Part of a small language model's weights: MLP 1024 SwiGLU, no biases in attention or MLP.
MLP neurons of a small language model. Each row is named by its layer, matrix (gate and up: input weights) and neuron, and shows model dimensions 80-143. Each number is 50 + 15 x the weight over its row's rms, rounded and kept within 0 to 99. A neuron's up and down rows have the sign that makes its largest values positive.
After each neuron's rows, "fires in" lists the words (lower case) most often at its 100 highest values on Wikipedia text that the model never trained on.

L2.gate891:72 36 44 58 42 29 39 31 63 37 62 59 35 54 49 48 70 62 21 51 86 99 84 54 50 60 39 45 20 57 45 63 70 43 56 34 53 50 68 53 35 52 69 23 69 23 45 52 30 51 66 60 63 38 66 23 70 39 55 52 38 62 24 37
L2.up891:65 30 22 25 51 36 25 35 71 66 43 80 64 63 43 65 58 82 38 42 62 46 51 63 47 53 64 46 55 66 41 77 79 46 44 82 89 54 57 38 33 47 65 07 43 29 42 31 42 45 51 45 68 35 51 38 60 57 42 62 43 44 36 51
fires in: "to", "could", "served"

L2.gate748:48 54 69 42 44 75 59 28 53 39 35 51 64 44 68 45 07 45 47 56 48 54 59 65 78 59 31 40 40 82 56 45 50 61 46 69 19 57 36 68 33 25 35 59 42 17 47 50 18 20 47 48 61 15 70 35 64 61 65 49 50 60 61 32
L2.up748:69 51 31 43 36 57 41 54 33 38 46 52 54 47 38 33 61 66 48 57 62 49 50 62 44 57 56 50 53 28 77 92 60 28 33 47 61 64 66 61 66 42 67 44 55 85 57 55 43 69 30 38 29 81 42 34 40 62 38 53 15 60 45 55
fires in: "by", "in", "to"

L5.gate520:33 41 47 25 36 52 82 51 43 57 53 24 69 78 58 18 60 69 51 15 51 39 59 57 61 48 66 43 52 49 61 64 66 32 52 57 27 32 76 45 60 30 45 48 42 55 48 38 43 38 47 52 50 21 86 43 42 29 83 37 61 41 48 39
L5.up520:42 44 71 21 55 57 60 38 49 44 63 39 80 60 55 26 60 42 24 64 49 42 37 65 52 51 55 40 65 61 48 54 67 28 35 31 45 34 52 70 90 15 42 72 44 50 38 32 43 46 58 59 80 47 56 49 40 54 84 42 66 42 48 28
fires in: "american", "university", "international", "the", "2012", "early"

L2.gate640:71 46 75 55 42 49 69 50 59 52 56 54 66 42 67 37 60 59 53 59 60 59 35 44 68 61 32 58 32 57 36 67 79 74 71 56 45 35 66 57 32 38 61 44 68 49 54 32 49 39 51 39 72 35 56 31 28 38 68 51 62 45 65 50
L2.up640:25 61 51 56 58 43 60 79 47 77 75 49 39 41 23 55 36 48 69 56 43 50 39 39 64 61 43 27 56 46 47 56 59 39 34 20 32 48 43 45 70 43 22 70 61 49 59 52 27 25 54 56 57 35 57 40 65 44 38 18 29 53 54 29
fires in: "which", "the", "this"

L2.gate114:55 35 63 39 70 36 54 40 52 37 59 56 59 49 65 39 65 44 05 53 57 60 73 75 45 59 68 34 28 55 60 68 96 26 55 61 54 80 31 99 52 54 59 32 54 42 45 44 55 34 51 52 48 30 35 36 50 50 56 24 42 36 43 48
L2.up114:76 65 49 41 35 28 31 51 38 70 61 87 52 33 62 61 48 49 52 52 71 65 46 34 36 39 68 28 62 65 57 61 68 64 34 69 54 37 35 42 61 20 49 46 60 30 38 45 52 57 82 51 65 34 36 20 50 55 34 52 32 51 25 56
fires in: "to", "career"

L2.gate384:47 37 61 76 56 38 24 39 44 33 50 55 38 34 29 48 73 21 48 55 30 87 73 47 41 50 35 39 47 62 87 35 54 54 43 41 44 44 52 33 50 35 49 67 61 42 44 52 36 81 50 94 41 53 42 47 73 67 41 01 31 32 33 45
L2.up384:45 80 37 41 58 70 47 38 58 80 59 79 55 59 27 56 42 45 60 48 43 73 28 42 50 34 42 41 74 92 57 56 65 69 54 47 75 61 61 36 54 35 44 45 19 64 31 23 38 85 53 58 51 47 26 72 51 53 51 44 05 55 68 78
fires in: "from", "to"

L2.gate581:98 60 55 42 65 62 76 54 32 28 73 65 80 48 35 69 55 50 33 41 77 73 52 58 59 67 32 42 27 41 10 80 83 89 51 63 56 65 36 67 50 29 20 72 43 34 35 57 55 18 31 26 62 21 51 52 48 33 47 58 46 49 73 46
L2.up581:41 52 46 63 53 70 45 55 31 60 69 84 59 33 37 43 51 61 49 65 62 74 63 35 68 34 39 52 18 52 39 43 62 55 43 21 33 57 27 73 31 28 56 50 39 51 30 39 64 55 27 40 45 44 72 73 99 50 50 73 26 36 62 46
fires in: "the", "2018", "only"

L2.gate667:62 47 52 30 09 66 51 69 50 49 54 33 51 14 56 45 36 34 67 71 56 32 40 40 57 60 41 48 24 50 42 70 39 72 50 58 45 52 73 61 45 38 43 86 02 45 52 32 71 49 41 30 46 55 59 62 55 42 46 72 42 39 48 34
L2.up667:48 71 40 48 52 53 54 59 52 42 53 56 57 32 51 43 27 44 72 28 48 46 19 37 19 25 37 51 40 52 70 55 55 39 47 43 47 75 53 67 43 36 35 70 46 50 52 31 27 48 45 53 60 49 45 52 50 67 39 48 17 58 38 42
fires in: "by", "to", "on", "with", "as"

L11.gate1003:17 53 24 51 60 56 60 96 55 43 41 65 35 38 66 25 62 76 55 53 49 49 48 73 65 48 48 36 69 56 42 30 37 39 58 17 71 61 36 42 33 15 77 62 50 70 75 36 24 65 72 51 29 53 59 63 43 55 29 54 38 64 45 45
L11.up1003:39 57 23 38 69 42 41 57 55 33 31 82 25 27 44 52 57 37 23 72 47 51 27 38 53 40 49 43 72 69 62 65 55 41 47 42 55 41 81 41 29 77 63 57 68 51 65 37 48 33 65 52 68 53 39 39 52 77 44 48 60 34 25 28
fires in: "eastern", "of", "seasons", "higher", "highest", "population"

L2.gate611:47 48 54 27 40 52 34 65 67 38 51 52 73 51 83 64 48 66 52 56 56 44 37 44 66 41 23 37 56 65 34 30 51 59 67 71 33 49 64 57 12 39 44 48 53 36 46 59 54 09 42 24 60 57 66 71 51 54 55 52 44 34 57 24
L2.up611:49 63 18 51 09 66 46 36 34 40 14 46 78 82 52 45 58 29 52 75 39 74 25 44 54 50 38 54 68 53 65 47 76 61 54 35 43 38 68 56 32 24 35 63 55 58 60 59 49 67 46 36 62 40 37 47 56 48 34 47 23 44 43 58
fires in: "with", "by", "as", "while", "of"